MLP neurons of a small language model. Each row is named by its layer, matrix (gate and up: input weights) and neuron, and shows model dimensions 112-207. Each number is 128 + 24 x the weight over its row's rms, rounded and kept within 0 to 255. Numbers have three digits each. A neuron's up and down rows have the sign that makes its largest values positive.
After each neuron's rows, "fires on" lists the tokens most often at its 100 highest values on Wikipedia text that the model never trained on.

L2.gate653:094131130116110098137111116100096135143127108121139167117100124121181167134093118084158088136110097145114152107154122098112128092152165094153146146171134131110117107100110136129124151130137153082087114146078098135173114137117156099122138104101071127157141153097154134139132145128115093113
L2.up653:140132198125128127136160127153119137110148122109106126107104135092175164113136091079134116106134129129097128112134136129110132122152124122131119159138128156129146126128159131142140119140192126165098123142112108118141105113137135096125176157167136148112088137110145142130116143135140138099
fires on: ".", " The", " the", "\n", " \"", "s."

L2.gate426:076109103134107097128105094123128140123149095161112151132121090108126144118126129115134079117131097121098117120119142170117092151129108072107108136114115139182108119133122129151088149097117140132075128147131127126122124110104083128117166130120074181117147127140144151137108106130137112072
L2.up426:119125145122081114143134123154120128130126109145124147144142080106103120114130139158097096113127094119133105119122141141128146108114087147121115166124113106164150115135133176138127127099154099111139108135126109110147134141103167134131129132107109124097084148138116174119153120117091117078
fires on: "ar", "\n", " =", "n", "r", " the"

L2.gate220:105165141132078131135129115134133139129118194131089137176131108126175114099151114128109099117183109111090159125140109100142156160096135105129093135146126099105165141167130104152107145137114129147169130131153121180136136090131173135097131111119106121151153130142146112126106119140123159135
L2.up220:144154104109092165137137142105137153118137134146152136125094126181125131108148132123099114151092131112117115157171106132174109141127081117148162131119153125101101147126125133138119119162085108154153073111125129113123189087120096171114105106132163122119108129114174114158095133133143083133
fires on: " im", "ther", "em", "y", "our"

L2.gate652:107136130122093104106138110098085125136104140101137111136142110125092099103192154161156098107110157134134076148093124138169135123143130085129130134118073146144119109129202133110143128135152127120172100096155123177117124152098126121119106119092142130152095068127150084123168161106145133109
L2.up652:154127126159107119142132093103119124121082054126155115142121107108117085118157142096104165110134145174135077084093170156146124081189123151125154141115060110146152141121166108152147127132130152156096101143113133163126135131149141107117121170143161130170118086080107093167116144148110144139
fires on: " of", ":", "re"

L2.gate518:172134159094135102153127091085141137116131140152123129095146169123104130130148134127136122110111107153079175155147113152130163133097163138130132102158146111156166101132155168145136105120145117146144082143078105117075093153168113137149145102148150139137136119091126090087119145143106107181
L2.up518:106117141146124126140067153164170162103113101125139118121149111130109154130141105130206144120134135140146165133128102096130172103119155125122104118133081160128174198122176123125134153083159149153166128172146144129108111114134058134153125077127120099176156127103117144112085130104119113156
fires on: "ond", " that", " who", "ch", ")."

L2.gate183:131094102148169123123147105105124116100137116156127110105141155122129139144094168132159096121115146115137110167123127097161158160122117082115112109141122110115107169153122163143157161100141141141132132126122110167078136144082103140165138116103144166141125092106114150171130138131157139155
L2.up183:165161106139108102189103093101161146083113135111129090152149094098118128140127096133167117094144141134120144125111093122140143189110110087117133089136142143125092128134110156173115095156190154163175087144146139098142141142112169115176159149138150096139082093123148162101146145109121119145
fires on: "d", "l", "t", "s", "le", "f"

L2.gate642:135198169115114079109133138105131096109134096146116138168137125123183089117131101107127128133128136123125138138076113151119132164123139088136146176131133126139172104187142128133123128168138115135130119093119084111096136124122102131132118168131148107083158122127136119132150103114116157107
L2.up642:112148180139109130148119119128162157147104108147162161174120122111147077047150161129159127089104124159119111127111132168089184113128189139126136139141093118176127088129155120139150086144096172125129097139135116091128139128126127101112146150115127109114176143135105124102142095086112168117
fires on: "ly", " al", "ver", " also", "ely"

L2.gate317:150109133122101128088158183151113100130098133127088145146147117137155117123140124100182117131167128131097123097112135116121150136092139147129110139129103139096138127115167136134136082100126131114145103138135127134142122122111134126136115121198120135123167102094167104152125108155107138115
L2.up317:160157147153139066108136160109152124137155115131124133126094125133149148148132149130124108130150125137102114094148115124111127148101133158091114098160083135164198095066159147055083168109099122166106119129123152075116139122135145142133160118103144124124120158125148109158158106116106135118
fires on: ".", "um", "ore", "ge", "al"

L2.gate447:131110114126143146126146138105121082111161111090123130150176169115134148122185124158139126123116151114109103160107092099125121102119123147132107112157072140116130112106146161104113089156154131198185115150158146149114124144133145114163108152105102086142145100114145174123169151121104161152
L2.up447:115126167121084115132130109108154081090175103113148150163095129143109147091145140151168141116151133124172095137145149119149118111156093117121161105169111162123151132096114120141142091133149127146148116133122121083130133124146120120151086089110127171094148119095137114101110153129137120140
fires on: "ome", "und", "fer", "201", "areer", " University"

L2.gate475:151156120154090109134147116096106091094144092152121096165090182116103102153142128122119130120122168089111096122115114110167085116160131105107110149123113110110146159123079109132100109085125155158124122124127099129126155153119156147150122101169081118087148108130131104114075148132147103106
L2.up475:087169155128137141081121095126125113108162141086120105125126126114082152173106145147144182120103137104127129155106140051149147160099154123082104143107137114109149134115170173129161102089109161141155138155166151132140123120141138135120132139142114099096148126125137173127129115143096084089
fires on: "ist", "or", "s", "e", " play", "form"

L2.gate330:095131126123120125169112139152104136149122155116092089126151109151100148126125135120127160124147125145153116162112124087121134132143124094181117109119114139149121140132181117134096129148134120156080088147125129100095089149105118123135144147147124099135109097141161109114124158103137142096
L2.up330:149146141122106118107111126194113119181122149110125136131123154146144151147153115126169139087132109106134113142114096128144156141094114098154140116126125140160109163142070120131113166111135136157147089144140155159123122109084128153163086142128085147151133140147126107114141192112131165102
fires on: "t", "l", "d", "m", "st"

L2.gate216:141071145135122106173091112120114143159154128121110133164125108126147107133110163140101133119139132180126122115139112096098098155151133136081141126115119095101154127109142106091130079119089119124109140137130132133150129160127149085124147147145105176149087120126163137113175117101158112166
L2.up216:139145138167131100128145138103156145165121129124134141133156100144100125119132126139108089098110106108145142104121135138101125114127129092137096087142130144166099109118117139127114136161143134094113101113155131085132096144103144041127158155084110155108135166162114140119128140103111114161
fires on: " In", "in", "on", "us", "ion"

L2.gate1:132123107110120145122092142123140149128131136107086212139140131100120126125169109147121119114111104098125106146159111133113120133140119113144132149099153144131156160096193100151129091132130161128151125173151151175097102131113137077107183130133134087132157134165184127135137121103107144131
L2.up1:119129132181073144139112112179128110136105141134130133127103110103103153148134085145102127180117173114104144144117105148125139115111115103168149077135136134106133137083145097129126104125161152153136155125148127119144134138162107101117147123133109146148119105157127110135122139120119149144
fires on: " qu", "um", "le", "ear", " w", "k"

L2.gate387:133149133106123099110100105107109109116113115109152146127124111106134099131138133130126151119151123137122123164146154088124131143172119148141110110133129099072106099095122113154170114118113106192129098132158098176182120127162105196139148109169096159111086119122114154116097120138138081116
L2.up387:095148172080138147099149152117077104116127142104123156137126111117143112128128103121110124147117091138166127151170157111127146131163117143104087153090156135116111091119137128144105110134146114140127124125131137141102172092147130087162136144183170127125137148123165187151147121114148107133
fires on: "d", "oy", "om", "ign", "art", "ary"

L2.gate594:121140150099123098126160144132103155111073129082100160148139148112152082102128093112091109109122095148123140137114082128115134105111125161116136126124089127139131086089128131117157131090113171128107138080135081151147137136139181094143104137094137097105110133125113118106139156130164136115
L2.up594:174109115107150136112158138119116073087116130141111158133088140187106142151140093122121111097096174102135095109102197128150129140120094114127133152105126125141123155173135098132128113110120130149138148114106151137093097128134159112155147146132110138144134091103172136110148137118127115197
fires on: "k", "f", "du", ":", "per", "vi"

L2.gate43:059103120163135152122134127164149100130158093122138133138127132126113091092113137159134089154128135127126092133122119131137130170120093141155148137121121104105130136137110156154183140157094160107106118142139134123154097146129101141137126106138114116173098151133120149092155139158126157135
L2.up43:109172128147124089094131095128130106114141140118124075175173117165161134125100102172136122134165153135085101143129105130128168159164157125174163099147150137109136133119173153118169146119114134069138126114123111155155098174110120144114131133182138151153095148143131162124115117098164119098
fires on: "re", "le", "h", "v", "k", "ry"

L2.gate36:157119126127098135132151084109149102100134157115096129082118088109120126114132132137137124172115105151100126132138172155148146099103066131115141139132098138146120133129138096084105133134121131139163134095111115133153103154130115150161141144058088144134137114127154111137121161128133147114
L2.up36:191099119139103093156137108055107186098094097123096148114091099109092132145097095113135138114135162117095143137106090119111116157132107167150112110097157070134082143132090129126141086135110109160135137143113132118133144129083141118098079124085116160111117094129147132127131135132111125148
fires on: "re", "om", "d", "al", "ay", "am"

L2.gate222:166165064136109118132128102140180141128120114128111139149116152122146141135083079116108141104152161139104127113126131115126114140154125131082059141152112115125131107121103116130147141098122111146129135122122133128115146126101084114106129140115095119112129106139147087160093140148151132132
L2.up222:127137139100090137126169140151097131112174135133125126091109149166144107099159070118152077109132141127090083143134136116173142096093135098099128140131167110147147098158109114107143141126087159162168120088142124072110137143136149107117097092118107098154140124139107128145105114138176140158
fires on: "og", "g", "ter", "or"

L2.gate288:111110114153132125120155128087136107060179148121147113135130134175113092164144151143098113141136122119097081146125155089150116154155102123097109113157070092149121140136163113118083133099148148143123135106182095144144153117132110151148062137161118098166171131116137126139128120156109101122
L2.up288:143123132113146131144123133111163168098145129166088107111149121180165111110110165148068185138136154104102139124156116133143135138087123165122087102085134102118147155105144117164128120114102179147139107129142124064153142187142102132108115155128093123103169104116095132114153136103114128148
fires on: "in", "d", "r", "s", "hen", "et"

L2.gate529:130166130161118129134141151095117121151167105089123164094120161130064088153159139112131146120148134115141115106068120145105139164149120116130128140141126116112127127125169129078092082120149132152119143116090144131148122156121135105161130121119165120133128116106106067208095104124157130098
L2.up529:091139125140151132149125143109094134153164100108142152065118160113106147125120133115153120133159112166167076148144176170138164127140179132138129112117134108105131107119089104159140090133093095148150114117083151081130141160135140156142135178143136137116138122117105151165094140146140147146
fires on: "uc", " sec"

L2.gate109:127151106142089182147152106142102104164094095104111145081135150141101151120108130121128117091126128108097156140136126137090118141138118114116129130138131141172159088113107141120137145118128104130123110095078131159100130122146140117116118147128138163147169155112125129148117163143112135175
L2.up109:100145106116110186155115101150099144115121135126105130117138133089132109126114114105150131097123147098113110127087097176124122127133090134126105103119112134170156160151110147123130109083167106163139123101102156075145172119169133109140125113106122103168133105145106134135099111093187130194
fires on: "ies", "ix", "ly", "als", "'"

L2.gate207:173127122128126154165108086128139144111152124131126151121134149115130119142120087105155126113146135156132170131130150164100147111155104101111158104182123103107154144102125110156116120108145134135160116160184158191131100118120112136139148157117106145093147123131068131134083138114110100094
L2.up207:102188106123117133130148143161138126141102106196134102120164183131125183160118091116157176150137110113133107091099126169071121136129104155103149146140176116091156132140140126157147074096122133118125103140101160132109123133141126133093158149130129117108168127115125176144121133134102137126
fires on: "e", "im", "em", "8", "o", "uc"

L2.gate396:176167127126124137142146091120085146102108133207098172115154113135110118109175141124138080124137122123158104115126127093133124094108110083149150121134112098124117158142136135119071192162126113103115125134117105142085128086104159117157092149096142095159145114125128108125148166134100137115
L2.up396:142148145125154133166099100148090152097119085147104125112139132136141117092161141130115114134139144117152115060138125153121132127106142133113177140136116139100097159129108120168122094119160114108113133112090118166120137153148119121107138106132140139136121103102142120115103129140138110122
fires on: "n", "ain", "p", "er", "l", "ced"

L2.gate505:138152077159120177169165094171126111139141126134059168102096143083137153131113123091147137106152134077098153130140137122149147159137071075140126128077095135191120105099122132144126177152143098105144127140157119158118138137137111118136069157099127075148154164189100109108160129140134110164
L2.up505:134121096108162142160162106117141076136114140139118141137096170102150075110113139123143141115104128097116155075179086105153165155127103132155122113096123165118082141181093146165085116130161106152171099156138125148153115111116149126140153127122123096141142117108123112128145174143159131148
fires on: "b", "s", "oy", "ition", "ur", "ss"

L2.gate521:126118156160169110141106138092157138079140129107111151120109138091142132121100096173102128146090103126139160121142122133144148109142172183151163115096139112129173079120166142123136114108160167130081158136120162089110113110116093098136153129104140129162066152106100101108111090127123126171
L2.up521:139105063160156121131095145147175177085132169106105126177129140094117146081124133144143097176111084091115088188147084100089090112106143128162088103136125134125101164135113109103151102131131157118121140136129121125077117142130104152127158119074118132155145174115134172141137147138117118143
fires on: "e", "en", "n", "ing"

L2.gate261:125153125098104080142136104101141107115082119130168105175132140067159156116093165105125117110133174156131140174105137132099077143108148115142146135117117107105134124144101134112135093117110139136132107107141116088182125147115155100154150159166142128104105117119077128112088114179143172104
L2.up261:106153127081153104125120122099109137098134140155141106168139154139128153158094119095072099134154099144139126169135125125126126111120138111142129140140130168120123145126063124163095128094120140168127130095098139127109143087113145156151175147120141119121126141130122161107080138101125168108
fires on: "f", "qu", "e", "t", "orth", "on"

L2.gate79:145131119157112148114150115172116109109164133086110129128121126151121139136068132094092143131152133114120140152132130113126096190174134125144143143177135187111119143137086137092105104112106128093134133140149169126131102129115135108156152161115130152130133166151134092145129162110116116098
L2.up79:131133168116129136122146149110128131119147140125112174092144133168157084091160109135140138108079141100109117087118130118155141141161137120121144130070132145097092135146209139152110156118169097144119147116151146128129163101144128134151140105119168121134108135119092066163104127099114116123
fires on: "\n", "et", "ation", "ice", "areer", "ite"

L2.gate557:142145124165110105113118143122140118138146190108157191124122086143140112135132155149156132076123105118113132154157117117138117106113143098135102113174137081174130112151141144101129163122121120102158130144121154178130131101127079106094111147123118112118160119167124086106104151153145134129
L2.up557:164082166102096128177134143145108122111154154127131155129154126112184131128101158176143147122153082134123143149158096202135135106104144095109127152139162094124113071127118164124106124158116123114115143129142108122150168134096108088169113118130108082103101141141093089092109131082155158116
fires on: "ly", "y", "ide", "ost", "an"

L2.gate209:130187111093130135099091116149162132170130121117112149158130117117143120117112106119120103147159147158141132159132145137124142155168106119150087117121096096118156104117140133125118132123150142117146165146152092151089145072097089113113131176155117083157156111147150114168158127173161146123
L2.up209:170187094133129117124136134116176153116093123131128108139167125090177122074134134066152114099156145144127122143168128107079153140114120105103098161144131118149116123124125134128131117123123148131126115129121124135134159144087156153151134135107134125131147118143116136148108155174105148123
fires on: "us", "ter", "om", "um", "ist", "or"

L2.gate184:088153110106118135134103131187148104119164115107155120131135094103137105082170174130093125127121087130124118119138097080117123163124133121153121112157129171125102132099107124142139133114163142115129126198166118114100098116157117113136116202121118116122163127096132121118137177082114101130
L2.up184:147130104116160136154115188125127108133077192159174100146122098131183141104110141133154094107138147097106125126150103064153116157113111121168132110153087144138180132138091104128093091085127102099126137106137077109110115117117147124117106144126109111173141104146130107140158148133104142127
fires on: "ven", "l", "6", " Y", "4", " 196"

L2.gate531:191114077165127141152103086117155135107137153155134129131093066148122129130127132135135112116097130108145126135119119102142137135142131115085119128104157134155063106109152117147129125129145142117109127065136150110136125132101122096107126146144092137125154138152144193154113150142138113114
L2.up531:152140091132106154146131141112094104163145137124143108129104102153121132148142146133141148154067138123162132149155132123144085159154139122131099117116126139146134127117140119154111141125133154119143103111131128151128120111145112145144106164157131157164104149102152138152123128118136126085
fires on: "it", "st", "an", "x", "ed", "|"

L2.gate82:088156083167121097093136158128151123127143132118128152133078121126126116126155157095139114131118111079146070131116101155069098131113163081094132127111142111134098157114143117152117074097095157115168127097106115120141079085122157141148089143147153133114160090102198095115144142119145138124
L2.up82:161148138155134122100069124058141088136117129168125102153144159105139135142126106130136114074112108111156087139125172143097120127104162148076148131145122100095125143135149119148108077133162155114143139128127183147145105113132141159115130153141097092126138127099154149119120155114092151143
fires on: "p", " to", "°", "|---|---", "id", "|---|---|---|---"

L2.gate239:141119175116151069164100082120139135079134114094121145142109180140149157193094129119089170168097101117137144155114113134086145145154126131092146130135089113107115106148107125146092115160139182159111120170080148138143081170149103130175134122117146153145130135155166138097127139119140109135
L2.up239:110152176124116132107160130139139118152122128147160140115126104096111106112192098119100152119124083105111120128131140121141159115092125112144134153081112127116146118164171116148186128155128135207146147123142119121133132143134149114115062142113138139152116129171117091104109105167091112125
fires on: "m", "om", "r", "on", "cl", "ough"

L2.gate132:121156131137111099158106116138113106136109107115152166152118134122171093151111134136123134128096120148146135149126141120133129108156130142122154137121113098116104107140124101152136147120107173129142140145068117183107167111093143137107113114160126088150132113121127114144108113123114154081
L2.up132:143116117123089140119103158172124143144164120142132156075074162079149085133118193166158097125181132157132120157107153188148103148101156130112154156130135079109167150149156112123101096119155169114129102126164069151120154123108158131075169133098129098150133145121107128135115134103106168089
fires on: "ly", "en", "ver", "n", " to"

L2.gate470:138146120114108105078156063116123178154102148149134162114190106171140106140150139152132158081143132118129111131105141142120140076163148109166111153129135152148120108112140134093108137091153121090104141091123161144092091145190152166146127142133142120159127125124190112135141161161096131121
L2.up470:109113145126116110102145168163109114151119146164133119134151070148121095098144125124136123127100147104154135088150131113135134140123128096129129151064184128174128111139113115131108195106156099121133127114115176141095110083103123159138133147131127103129143141150143098117152163107162098159
fires on: "h", "an", "p", "her"

L2.gate13:140062108102164158141118163101140082150121148115110150117146147111122111142137164147114130136127154102145142088103170135110131185101146110132135120103105142132108174113127119126129149142105137136079076135101138118120089133066146119095153142116190158130124126085149105144170131137127085087
L2.up13:109132164134151176108108063108148122107150088122137139076105161138186102130082104133141128134148128152123122101134160156123118135144127153144106130123073078131094135168121099134105143108153138132131083125129114122116162099121134135119122120099125158185100124125145168164104190114135149099
fires on: "re", "ce", "os", "ern", "art", "c"

L2.gate693:104143152099082121095130142151109110162133142117123145091146133175155110095161152098129114109121116127132135136191068090105149106130137151104130100123135117152145123137150124098140105124109111109177121134116147127161135151165150153129125131164097118125176092140118150103169092120116139175
L2.up693:113133121167128112107136123177105131163113138144155120117164114132137164141147134124132138125126113096114148118126138127067134135114160141130089145125148141106122134109120135092120129124144121097118157149118122105131121174146134121155109178113089115116179125136129133117157129139110123109
fires on: " Mar", " In", " War", " The", " Pl", " D"

L2.gate587:099094184115119099093107144137137117115086119097109140143096154144146133160146098150121151142086139142123135114122130099127097150126154125142073147121128146156148116071148140087140111165119152104138103130113116151146153102155088120140147101129190120139102149104143102101146092156151151104
L2.up587:154111147082133105130112075137125119119130142159117115124124138139107075107088124113111140127105179166115092096086110118102114135124145103151075131185154143132131150127144163096115143147103115133136113128124116171129158116116078095120112147117159115185110104144130092159112096159137128124
fires on: "land", "I", "eries", "R", "N", "X"

L2.gate225:155130105175117133144145145174142099079109090124150156145135129106131118146123102149159131175171101112081119137131124134125098149101152098114148136110141167138091103142146154159144125153121157137141110156125133123143134164113120171141124146112076134137149147105122157127106149149144142154
L2.up225:169140135114156135126127098145104051134134118092151160143120170123107162137089132106119117123126127132102120134082111106122129144151127128118138147078157144116139165087112163166158116107129136155119123162144128120124148120171133171109136134136122145113133124107134109117161116160137157162
fires on: "ff", "ou", "ates", "f", "ing"

L2.gate658:116126090112130131134126106127126111136126144153120162089172111119172197099137165128177118084151105102078170116155109150127154127124104127130111148118093099144129141118128126108110172130121135118124109121092151099132123123137172109146148139118163146164144114131152153155112130148141143124
L2.up658:109125140118098133150154129089165152137145122107125169094149154095164132109126150154145138110157117146115165140138112109111169118116181145121136160097095072128124131162152123128125115161160149132116139133080104099129146146111137116123108149121122125167121098128128135134087161121128108155
fires on: "ly", "m", "se", "ely", "'"

L2.gate623:143127137083135114165149131156165172117086116113160193147153141110088139129112118144146147112104113130146147147151132142151131157130127118151110155084114125109133132151147118114170170149146115101138123106108152084134135142097165095177148097122131154152086128134155119133104114079162108142
L2.up623:133082116174128108127091136167132138129131147137139150115085150106113150158115141117127097149152135134142107169146169148105118131111140161151151150107088117150134113085112107137140132156114141106102124154140120124144127152146169139079115117126119124115100112128086129151162142112130139078
fires on: ":", " was", "ly", " app", "red"

L2.gate181:119104125115135125097130159149132093127115160167108148128130148118138164119100093104162081090106109089091080150178090146127091128135134121141147157091163079101095103181167142123164072136107123132125138100143124132099122111151126132130148142121161116134140127142138093057134097129129161122
L2.up181:154166096082126168110128111124117105087110159155124149158124121125139105115095164118144138113120148133101111132083128131156119168171139103143099152110150127066121105154114152142158120128104107144094158097136128123108143135137135113149102087138099069148125118158120085081112123125103123123
fires on: "le", "ry", "v", "ad", "ack", "f"

L2.gate548:104122096141083129123165127180144106115113148147129174112125087120126105107121127119129111079139114175134102170144117119103157114138149116140158117107115157144143129138149158107144133136119141140182145136096159143132126146093118192186120088118153125115114096122079128101082119132122131126
L2.up548:128144146125124124193134138152143148098146159116139140144113122131090142126120135119122144122072153168113128171120071122131158151072084151128144126125180135134104133157086114131117107130130133123134146144100094095079139112160158126125149102141107090117124152110136119129105094139110142128
fires on: "t", "ch", "ul", "an", "ly", "el"

L2.gate389:119130134134117107119148078102096097108080146060176185128129123157109056151123137087135154148124120134148114153140140144154124154108130100101110116112153125152138110098127116131128128166120113132095110137130137099106059115101148100090080089120108096130148149093144113127141181111194152111
L2.up389:100150184085130153126101111121121110159142111096128132161131155113081151142095127124152126161115108135121098130137131102120133174176124102110105106089116112153147123122127109125135153141096117110122106116122097105116146110146125155157120091129185096145119096108155123160119119124141132127
fires on: "up", " of", "ist", "op", "ics", "ied"

L2.gate55:135191118096090150108145124126173144114083091124130135114120138075169155137118138149127153104141163159144115161092130139134120121114125103133140122087140150120116182108161112148116136164129133102098131173102157147125141099094111112148120129149154153099136195135173123139184173118115110087
L2.up55:131138124075101160124162169147105108126120126136156116098137148114120145174129088145119128111107131097141140146142176086134114129158121181116143136098107122144126193131102137108140161125124123140158123121105102130096110092118148164166141170139131126102131114123119102081127116163112125115
fires on: "v", "ation", "g", "is", "t", "l"

L2.gate86:117106119108125125113081111165155102146094115147121125122141125136128102125137136104112126104099108112167119142083120150123144153146104113128126130132156121161124128135145091084111086090140129143126117152134149109152140150192152142121129105110109146113151123119161125104090098107182162162
L2.up86:138121109097114142139154060112154133119108135116167161092116134123134134124103139161125143138103114128080141154109118132138124119101157120122091143118152132131080130190116115126128143098131133125109099189134099143087110160119107137107113117145152108118109074129128156120125111103089118165
fires on: " of", "),", ":"

L2.gate66:112122133167132116147129120151117105119129145133147133121126111069170114113095142176105132141165133140115096120156121125096108116159141141137111168135144110136138035130134170121159087156168113151061180113123112128123116100141113085157137134137127116106135118096128162145153146115131114113
L2.up66:140094092115105122114113145104114100122115138098128147109117149133155153114099127127116129129133126169169098105124119137079160120133131124103103104134142122136140121124104126116104116118142138090079102093108112123083120080104062131096077104165067143101108133154129118104130114115106104119
fires on: "ir", "et", "ro", "n", "ing"

L2.gate371:131126160111172120137108097168063108149111106100133107117166106131093122127152138161126112073127153123112131168094104130107134131134134178126115141137128123118129126126164144139170131126107149044101149100111104140155126166162129088184116128157167087137118149114123179137103160107157111067
L2.up371:146076147171191084129148138101124121105110121135116123147122122169124090119145134122082151160112145080129122150162125119108118155188149108133129118132105066109105133115105143132174172146159129120091120118149114112099108120130121095122151104140136084177154114130096179157113113118178148158
fires on: "in", "ill", "ed", "ist", "an", "id"

L2.gate478:118085159099149105105124110148159134149135133165117125141116112141171144104082174125095132161129136124134161127144133143136152105144140151153149135099114178124140099125155166096165099138142151129161162147108119125146075168162125097174165098194171151135161145120155150128119095105118146175
L2.up478:116136164036098163100121103125136119174135091126125150156127120141144123140096131107120142164124150147109150148099137150145152165118115147192112130142121149146151161154136109086109150107124176173155123110140094108129167154162104153102153127130137132110129154099132130099091128144101131138
fires on: ":", "out", " who", "a", " time"

L2.gate276:141180105147133153143124085120132094107081105143104095095117127101143176103163130115060122107141122102095114117128109115125142142104139138120113120134152129134109113122102084079143101074121103099109161174118070122116131156133130133121168129140154195159145119157098118088146110109150154095
L2.up276:148130083161123141118167104091159107074139119087130116128103149121151168109121102090170082148125102136144104148155152147122133146117132128117130120125196117135094146152155124099128160125103131162140151133146106101153179147111147142126123110137177149122117139129113168116117130123138102101
fires on: "ific", "ace", "areer", "ess", "ut", "ge"

L2.gate516:098113109118162135124152130146110134115111160103154158115134114133140144134111114126151117132122080136124139153191143099132105137111135168088109118155100122138138062151117139139116136118133116147121151121154119118125143118135113136111163171161105123145146154143113147116109150128120123134
L2.up516:081118144135155132111113130125098146138094097108132133100148085134148111157144098121118164092159162141152148128117178113134161136103146190145120098138156137132153137114131105150064141144138082121118094130135098151105127121151141175103141119143165131113146096108141145152117141150148147143
fires on: "st", " that", "en", "at"

L2.gate111:158086114129114156121130115112138136130149135119134171084135133137161167153132100138081166155167152143120141169153107108125144189134097144145159139110153121133146141172125091081114160147111128108118162171128126079122078145137100124159151109091121161175083159116076110128161134118160117131
L2.up111:162134169101086135143136101168117126089150098115099197117151142093163131139138104130188144149131121115117137137147117118160102169102087163134102097102154133106132104110120146108146065112128125143121152152161158143138148116141143136141117136165114157144136165119133136101082117123130169182
fires on: "ou", "out", " reg"

L2.gate692:132114138114160096081133146142183100158142134134109112162136135120143156105139129137124151146098047109124179182128142144130144122094073122147098141169115107164136117156135151087127133085145197125148179122133111083116086130124177156136121112147114131151120134121115123134137139116092109163
L2.up692:119113103096100133128098165112145187083123172142115124186104155115137133139102119156149079135090126145130122146142150105122095148108138165121099103130093121140091137142084170113143104163147178104116154138102124106147132142097131145137172110126153137125138128131176138104138147120116088165
fires on: "f", "F", "o", "gr", " gr", "l"

L2.gate119:096106120100110089125129113148106142119141137092127132129094148130097136115096121116129106156118132137091131128105183112090118101121166153084154182096082184113151157156143095137135106126149132094098140150158058127123085132106124113110159113124080114126131135098110121112119099148130078112
L2.up119:124078108152117121099137117145127138127133130092129143161113170109127129135108178137155149092119082122101109133101129141140056136122181138135134176136148102094139119113152132106198121126101152159157118142117165109142112164174110109109111142128085096120106116126116158115132084125117122103
fires on: "ale", "se", "te", "ue", "ome"

L2.gate275:181140072129106181121115110132143143130146120123115151130133145147141105116145166132133077119127103122132125138102112108133086157123130085124137114103136112149117167168106080085091152134110127088107126142156112084134164125160116148128173098152170158133143122127125175168132145140132134166
L2.up275:096125138112165135134159125136110110104114155152081165161154193120077162134140162121161085140132141132097136154127177113145111170118123161150149172131131080112114136131132159143116141141116111105100089110155141095124093126114124140119138160157149136087120175138125173140143158092127117110
fires on: " it", "ated", " was", "res"

L2.gate600:157097138171150125094107173102129110126140116124183124117062102108146095136133144048126138149144159127108116096113130141108128111131144121140123087144191151176133112109100099139121125120155145139067133102113130133089165118107162127131123129147126136136140134128193132125139123145109150158
L2.up600:128146130135131108139148100154139124171130129146144110116089108109156142139153169145144139118171135154123136137133161147102121112193145131196143113136146107102071161155138152114156164134119153114159096148149110140113125113160151173169126139106130104127112100136172132154107133118083100155
fires on: "p", "id", "our", "gan", "os", "end"

L2.gate250:117141125166077082140100141097165130173133121132105146159087105144123115132155104123094117127125086146122157111146140149113127139145109137153119087148154113107158127129128124138162117121150144134161177138110111141155113150134140148094130121104140136152115148138167138119139146134106111115
L2.up250:166138151129157119125162119145142155148125133109126080107145102137104135119134168109120143112122087161095134187089092115085101120095115127099160135161111125111092136128136144108120108099117125137126161130154197135102108134151128134129124122093134127119118107105128118123133166107138091112
fires on: "0", "3", "e", "5", "4"